From a checkpoint of a small transformer trained on Wikipedia: normalized queries and keys, 886M tokens.
MLP neurons of a small language model. Each row is named by its layer, matrix (down: output weights) and neuron, and shows model dimensions 176-271. Each number is 500 + 50 x the weight over its row's rms, rounded and kept within 0 to 999. Numbers have three digits each.
A block is one neuron, or neurons of one layer that tend to fire together. After each block is what it responds to, as a language model described it from the Wikipedia text at the highest values.

L2.down142:504523485441555511554477410523560493512512511526535395451484586488524527509551570466488493459459521416472507463474444480411527423497496504518490551606613585560532528508657501537537413486509532574582440480530463412491498435599458472452455437493608509455456466496538488466338526565454623574
L2.down204:581448391528341505581394506430533537470523529482564478539561552534506439484575491409509432556491402511430560507526597540496576495529617512465539549474510432540541518471505367462447517460477434526506529533540426521532558512452478493571499468477600478517599589320539579538408465477408563435
L2.down310:534481485587548441571566416461538582600488591523486551564536512505454563462468544492510612403544511493448382474530418503491436481470440458469521487387527483573476570454538519449553454456596497407434473478525505609550497513501438543434502578520483430535573501488452428487526499526463527592
L2.down385:526437515584456419577508566508504589475468539579482482500519497513555561538447512519518466513503432510514520508521611476454559400554532520517507537447501555595513546545520497392455521464572612562565522505554440508428520540499548499466474544487633424468452443429538494624514507590568540486
L2.down388:547484533474521477522498527459545514522543569482473443492456596443572551603452593527470510493463521454518498549581506474551488486493452588499487549520435526548496493581602525524448522542513495557580445397437465505495509474446538508459480452456523462473432571451522543506548541523532490486
L2.down403:546550482523516512455547529464595514590466471541506508490467488361565454409523563549538470532484466551509435436483539448551437517477479546541529484470495410494523417518462505455467554419558522516520480550488497600540541424428556593500560410518487449510590528484531521494518499580515458513
L2.down546:575483489494516498512509544456464397560609370492529492502580464493473609536554475503466460501437452541497460401471398477534488445514502433439515507487519488536496486504516491434576458506435378436520461618469581556540525474488450534548566481549502468508551567435446498609490575472537567439
L2.down547:473470491521433507489515425441395467509599432574550440556506460352493543482496412539484490502414521459438494510607496480508554495542542517498396504386516457587518446478534531518462543600418433512435514406465496525556490546466585424454495484496595440461529469502498562499468488519522478472
L2.down1153:478416480435547464471490462539425476578437503698540480508521631461525492521494500479642524522537560470463490589547505429481506509522478548474565460414446522459543471470590561460539398524506548505485554389512425486468507466419510510556502418437469432505601508482553503601467551476436453540
L2.down1229:554483487563572527530486462517501431486543458382470519418535559552452541460572468535531544455498401451338559483531497490524395471570425478505557536432519521490439498511501447501533517469516583479546509609495511545526456507481429490540490521515536596402523490558446492523501510459504548601
L2.down1269:500450422497464489500474532477468489446517448496475439534466476445450442491484496440546530484558526459434402472476523511523484483516529423511446571511489579636495573437426454429551493563541494499501523519537491550472545482429545434587581437458577492519514514434546530548547571518561592527
L2.down1472:480456485545547516445531521409433470574526530470520487522525509489532475451473525551568441583507527459468407507489511537497545467576418408523492558487493506470508430454434417562522559503468509506491457453508445516543454415441502531457520504433489498532540492353483551446408470516467494555
L2.down1616:586451502496474476509561534514470502542458473446455530465496594464536567455499543401518505532479469504358473499463482546502460555398500509461547572526490401507522514480575451456310501513486592443495571504464532448580493532485573491546589572432614485486508457496632535557495633510478527483
L2.down1633:507530505515481391550557523507477517504420571533547475499519511544499444528551465572530456503525527553410501470510385468417424464552543508496508514451551414510552520472488399476498518512516548440547493456481467478554510453484476496493529423545535503504524452467485556615556518482468481538
L2.down1758:479444501454543354518463492513419459523576483448514443466479521472426566467532459447459465526462499583431447570443565499429554432547613507397530456507454433495523502375474538478521470437449426505397476561405509660580502505443485409474555516535443514504497465513495572528489547601516490472
L2.down1781:436444455453621489470478577538530479530416399435470551500589468490541543626430499507596437579541479540570462489507448476507437478539450478520619446502437554497516537455461533471535456492449436498576520477450485533538511488467597539485487503573520499521441508493519457464477512411497649554
Post-comma clause connectors. Conjunctions or prepositions opening a new clause right after a comma, such as and, in, with, but; also a year's first digit after an en dash.

L2.down17:539427553617479479512416499627478471525554489431484485611586530505478466611488487506533467467490564426439493535430487481526483421458548568595528435486441530540523447547420453473488505554488516511522404506571491492482504533496508506463447542532459518529598527468489507525480489507455489415
L2.down61:539436542542530533524554389517481388540414410467475710513467458480428531506535476500436458452448453485468445434525569465461506537462527496519500574565575472480456570570495539544510450610558478482411455433556476615425479490496523537487481496505452444460484465492577468565598428481602555499
L2.down160:491511466620426463446624619552482560467568498574590512542500596535586519476593524441469475529500520522575507556470510471521481442506580478560441523520479486487510532501545470471505448470549445495546461428542568503536550534434563476491470513527585451489401445500532525536410557539460512521
L2.down324:372524440545569564525501545501576465522396400484479526550499531490528447634422543545436378558489538437540545476650530472533476523497601583490494597431544448578484474551550518409550490564468539482519482520493562493452543461453482519523568419474372538495558461619469493661533462481579434554
L2.down635:453456473390489480459461518582547527361439553521435470479484472458571373482472524481476573530483470434545485534508616573516522450579490557455513525607476539434438541432515468481439486428448556532582576534459485576505509515527436507515529506532480517525467530445541501560534433568560482475
L2.down700:516523397487534549530488548387619477479460495584589512499525519502501424514497391507450438517413448476572548440579542463570396496468521479438499560499579527553597446530443595524522535514607469583468499577476549527548471424456538591537466539496611521492438468499495501436491477621493461566
L2.down792:488502558545393404552486487558494541508569460548494485502607545542514480564523472472486495506480489539604431588482566446519421549501533513597550532486531464426494442486504451430486437434437453531538476457575498496530524475510424524446436445490533503508482479510521565522442488448521408479
L2.down824:538489463487549543584536525500489487528495576538583560411637465551569515537456504503496483517531427487414429593518550452516517488515481458536438615532499514449595456539461507420514427462557500514545539497427503474486496512465443472473512516488463550462449540459496591482464481527567489447
L2.down896:571518443577426497521482519510541541513490472489477474468560572464468577506538542525541521452459426577581520591529549454488406476475468532522486477571440512528514459531520448505498552456445475569486524488457554426529496507516545461562523564516568396498535492481526611486546464436599499567
L2.down1106:441546459597499575542537501496526473479532502469478502444540493602438478351391489566557498434467490494514522477462514462497477585528458501468479495502458535533488520588488548520480511485533441517561389567536532530587535543457515491526427430468459474483439527500464540511489488528511574448
L2.down1161:505434566519593504484574489496516501555518599505481509487563437396535473466456522569496489518424521536449478513534488493455432568581456540570525539543479478504466585440561511540456522479448636489536555524516509518467586515565559436429608503460445439587545534616498556456488482451527456485
L2.down1163:506454507520534559441527382482500399482466421459449679503548410466445534486541447506491483431525476567491466471485476514472519527506483533498491548575514499504433515525466645527518455596535448440405483476552488626387421535494505473542424462559477455438424475560638450513581399502637552453
L2.down1325:537560427404511586480531426510452515604521468543492471400449504507478417429467458530493518493514534524492482473480509590489487532537427487461473573571425494537473472519484492484451494523542497451578431521339488540571455547493483525578436478531597475535540430468488508459542577373553447454
L2.down1582:579465430492447486511524473378500484611530449514594450561448463543562508344479453470546504477406484364441502482544598582473468456485436552451500507504487503510424472501558476480539445535487535551488540507536569431551537495539497456379490481535503487479540453596536508499521478528407582446
L2.down1623:465458529513549542536428574533512503414438418452532510476544547511458459545482556479508529484490553423554494477506461505507497436493510467575478512449523491544488532551447462337483590504453504429485495517488487526473490532489423489503418518487520494611546513492488460453500509522505584491
L2.down1885:522519484401444628463409448519412406468602524419497562463547392480491528524479495471456651454501595529543504394504418526456418468574487581453421437538461461503491463470513433476539554527412506484551531567492531513497426517467528483348489590477484540435506527476533543413509456488442458475
Name-part tokens. Short tokens inside proper names and abbreviations, mostly the Jr suffix after a surname and US as country or highway (US senator, US 101), also Mc, Mex, Jack.

L2.down47:474497456640546532520553491607500472477489560512556458574468538472569371385526463535475458475400559378487441542538575535497485522540468448526438567474550520553476532491596488547474535496371494449476513535478463517502496555537493561456515445549573469451577403582457577420489486570445554493
L2.down241:557468437449449509514449568498406531451506506490470538512487509491502425523441470495578512420541444514492398479499453547482494549432564439496558535531470388511509435474475534495479450501452491471426467410525480522517495471526477442470536548627459494496472466503537543567562549471447402571
L2.down527:569579492472509464530441521540442563476575540527465488499521551465456529515451515495496410509540478499558549493424516480541445453521584500458459479530507560478495496551487491567367480569440530429595468448451475403513510498543562570475501533561491535473503503637613545495511460473466494575
L2.down658:495517459469544521581453461503489585449560462478455544472468463519513475596399568477475476425596455502505567644526477457482570517520490555559497478462475494494522484489523494477433542491479509533584472431473501427516493518557497570533468534431531489530484496541520496452449525456531388557
L2.down681:475528465540525550480460520530489434558591448491542439513514526489502476468503562510489482488472458492429541489631471485484411474566500440513508497435534521595536448542476408557407495480503487520514449446539467495568533570533514477491504513511480411452569495522522455496544480561398530624
L2.down766:392482486523479462560509450392585458565571475489423537398508547545534416490533480455525551539500505518553392568512531559543436398534511442480626614523566465538524431539444491532467501538536407518528506487526503521488548517549523505432488463535540525468524497510523444501479498542543544480
L2.down775:512407491462504447620544584519412542422479461475480480610490537552542520507489448521538567624507426465398472510533530476537520639472586430500428569502502416437477531468420565564488325544490599453525529494434439470460576511514500552453481544440498526454419517446508484472448454529403454502
L2.down874:480517474413555476488471489491546624576425599457500457537474544434407513582512477556487523447510441458586519521478488453559469530488433483451667587491526591486549565440507578503479536447460523463480465470498445464503499461449475483575487426470475524532470492513459539452489524535468442470
L2.down942:489508536454496513543466437478527414566532551508495527556507506524450526456456479460476571495471443548467541476422553491542452387489481465523574466533540556427524558568561490497445535463512467422603477460429564443579524459569549547573454482550481525518469566414520501419445507413450421566
L2.down1038:491478466445570468510485466483498516504509451444591513454491467516498495485508400560485635505512551454497566458431479588505487468633494523423502597485489536548522491414561469520463448533492519554539491535542498420504545444527435446499538617542483506517511483468527472503547482505432539507
L2.down1182:470480451444476498417431411504545547457406491368526546451485404560526490483513473557471494445482526452439477470451567401500488528493600551453482619464538496519420505567544554461482524460485598517514490489414486436519530481477585470402446499500448483449532480463590490500498500494433391476
L2.down1287:566474476513604572422469520513548627439456551416527532441512509567484536524555459557583503497516434540488474441463446480497481581506564474491500490469506493543526463594500415533516518493518465499571465486528447473520577542476521559419560609510473426511464453463538516435524395521523456487
L2.down1316:522458515456387501441444449431418457549520494543535520427564404411524457583502494519523438469498558633532585606524521507522472539494504525470540506571545514490557509425450568465529534436514491623469592465539689444446444437497491618520522452438529472553467397587565491507508483468496506530
L2.down1372:503518548478420484464568460488524528446518485530578474513527510616577494492480477518456455476531503484478446553516454576503602451442522427480486461486529448477461505554468454474426503513479472484443512435484538540574410438479581456538509692502462429435551542437543504530474450466517493461
L2.down1612:455500574516540523497529451530511471435444430487515474444527523526469502508460518539492459494412520462436509521556421501523461564509449477455499487506415468496443452514478430656509546558397567463455444514449462533501517406530478405539487522507509539539520475554506514588516440487478512464
L2.down1866:508468474382499519457583541407427407484446514536421460484499469480511460512395477484469477412449525464383575566513500455474460410486472544499497461426471587459442505496490541423535494445496601527508493489517556480547467514516399522515525508523563512483466480479507513563581463483547400485
Word-start fragments and digits. First pieces of split words like int(end), Bus(iness), Histor(ic), CJK byte pieces in names, and digits 8/9 in tables or dates.

L2.down366:519471486547489509555512521432489503539433552508626434444543438503427500543494544368512491488605467441524485601492564512460490459477540577607469483521480446556458490433396514547490467445443495521521480499519521532485488558413607493520513468515553413506507501363412464577450541521469501434
L2.down639:427528533437502482486477432524446455500449432503575561560507525510544512500510575443541532560488562385408419427429510366459524503542418563522452466443522485452568519531457499458408487528510477570422546477527517568454578466546495453433569543469497449501570510485448511444485508475554507536
L2.down685:602551469542549436476468466439481495554376569510561486513472384428534510536511548558469557491517499498494492598582506509416547486473435508497539535449550539563499522534443529510518529482533448467474528463571488503503531547459504486492464369401534457512509454475442499643527550456388510542
L2.down698:470457393477478509433434497571585580474534458525442456496603514499463521497430503498564547501531408488497492484457470471583493541483366560527455429567514492469495479545525527601572459544461508472509433567503403468536494422456504601477463411549481493512498505464485416452459494484551461608
L2.down708:497525501456505404378496515579580516552505452494434494522580522459488531404450542533482452460476498537505655470543513437490496418452580511510522520584466430548484469587485561441622466522470458542505550507527484485482494495554469556518506464429495529499466505443561406464399566493570429566
L2.down972:466539435525548496498532589574413489486504547440502598508490500436564444508515515306454532472409514528476477569593496482447432524514510396464509468513440544497501606513487453533407547511355444478475462514435468545513559463606485481557513572453451589519500532563521534446583485507555416535
L2.down1046:469409487529477476544395469357538521509487466531431398485617484564485382530485514431491512504494548520566474485567548462545492523389407541511541489466493468540446535439484492465556533507534501467530596454484526441523602508579398625569525438476472540563598489491497436565559445511518506570
L2.down1079:503546496489559572479451435489604535441462590542430432572500498466492478584458507534464487542507555559483493508519414550504525528469449523552546511500532522454530423413485472554500560525498468510546433437536518556494513502555423488493487407466450511475445489569456420556436525500473489539
L2.down1162:485505496478504453539476525575509469558541582523529483452346541365520451509480566524427502460466459504543474493568553490467440421639571498543537451522474495493433476577541492415416582520411480500591563469568494567450442465436495475531488428463544439449577517475476459504510490577459453499
L2.down1298:500520519489457425547418532539495505571501514434508456437501595461424449459456510482569583449485558548472573442469625398508577531450465440536488355501472499514423430418486607539396542539476488562561443537476554530464606529483459438463532464496459511494468537454524494556492577563530515521
L2.down1488:523541450469565631480533582584537541560496502523461522532542458518565438516474524483494529496501444550492589533604464462515485566508456424477481496485493458527377540561527420522431631539577509481418429535481491513477497433540471533519454469554458374439444505503520518581565450483481516496
L2.down1514:527523478542486508490451556452421546516489440482454529436416517484490425524439439449566438525478485491611473533521500560517556463477538584546427514463521495522524488485576377512536526442529421481525390589498511516474608550528638494470562627547430481491387545510497522478568490503527510500
L2.down1556:448627419438513533519537526528440435512567603479474436430460550512380465497503470492518467495513550475499443490505539434548474484485547486531430439486484508541466547454500513569503581546477536545534541567526470512522505527518531486644531511492447529556511502494470546526523511641484523608
L2.down1568:510523450471507466462467511513431465528469600521483435487450418401417498428477505550432486435509482482480463480515510512455526463534552478538486480579595553492455431552441565518376569519464494511549605458472497541487414506400507479495538408438512501520536463549471494560540495594533546592
L2.down1598:445560481486573403554530490498467498540562545616447514465584529500412555540498469488482560522493424540512413521540494422485540382410466516462512473496432541524538446472454488475418558521465556396524427476548498560507532391459475510548584440474439404487501401467475446474423505537566412549
L2.down1751:516471479527470431420640607489475492456465444540493435537512493581430498522497422322486459468585459544518567449494508590529445492472491494456565492542576418547564534532489524450518473549509542546520581552472446509469511580533520503477531459563491612542496416447454493438483548473449501550
Digits after decimal points. Fires mostly on the first digit right after a decimal point in numbers in tables, coordinates and statistics, e.g. 56.5, 70.33%, 53.84064°N; weaker on heading-initial letters.

L4.down1906:491472495446520486529557470454570427545571524482524448536436413457504513460571452519474489471476469471471482562489556475446456488491520514386486498583463478514602489456530496579569533329457483506506491449474489562496409436543552521401463516555547615542492516569472498554594534452430540440
Digits in tables/statistics. Single digits and number pieces inside tables, scores, coordinates and infobox stats, like 7–5 | 4–4, 41°34′48″, plus Total and Apps headers.

L6.down451:497451478466549508532407529568487427442513434497572505489473442511507475536553419429578503571527452526535500519484507440495514522607513460528468543561427554458516549390542508454483502402503517560508514439512451587578475538442540484533493491502551564535451523480528440549435548516493517518
L6.down950:476526553507469516583509564553535515491544527560477491490575502475425582575582525501445499572510485535517471527448481432478499522493512614517516407464473517472508477513465544408540617541587445457479531433476576515509437401559509477500596502538476460441491561458535461550487551445498477457
L6.down1682:491525501534455456365441482467532543452433471600449505505526467475544490450568505526559513461484564487462568583448534460555533521552449485593489459610521457480449470508469440497503510481544566513551580473525491400508506504508556482467503507466547470501465547482498443522544487462513573501
L6.down1796:554551544553470541447515502449522527552416541511533561526505438456456456551558544590505447486511513530519422524562564518426531499560581460483480531574460488473487450548512301399445540387452474421548623469585485550539475436457495517550503445446506464472580530573504450449483488574536538527
Adverbs and clause connectives. Fires on the last piece of adverbs and on connectives that link clauses in narrative prose, such as complet-ely, infrequ-ently, and, However.

L4.down486:487473477532574438470490557485502445540517506548464524480498539470407510492470477439391497510544469558548485550502421478415506537444493449474529509501466447508523571519502482532500411448426510450528558493522458530473551415441546544475419445413371503402508458556481560478528411619430550504
Digits in statistics. Single digits completing numbers in sports stat tables and counts, often after a leading 1 (1|7 appearances, 1|3 receptions); occasionally word fragments like fl, Dec.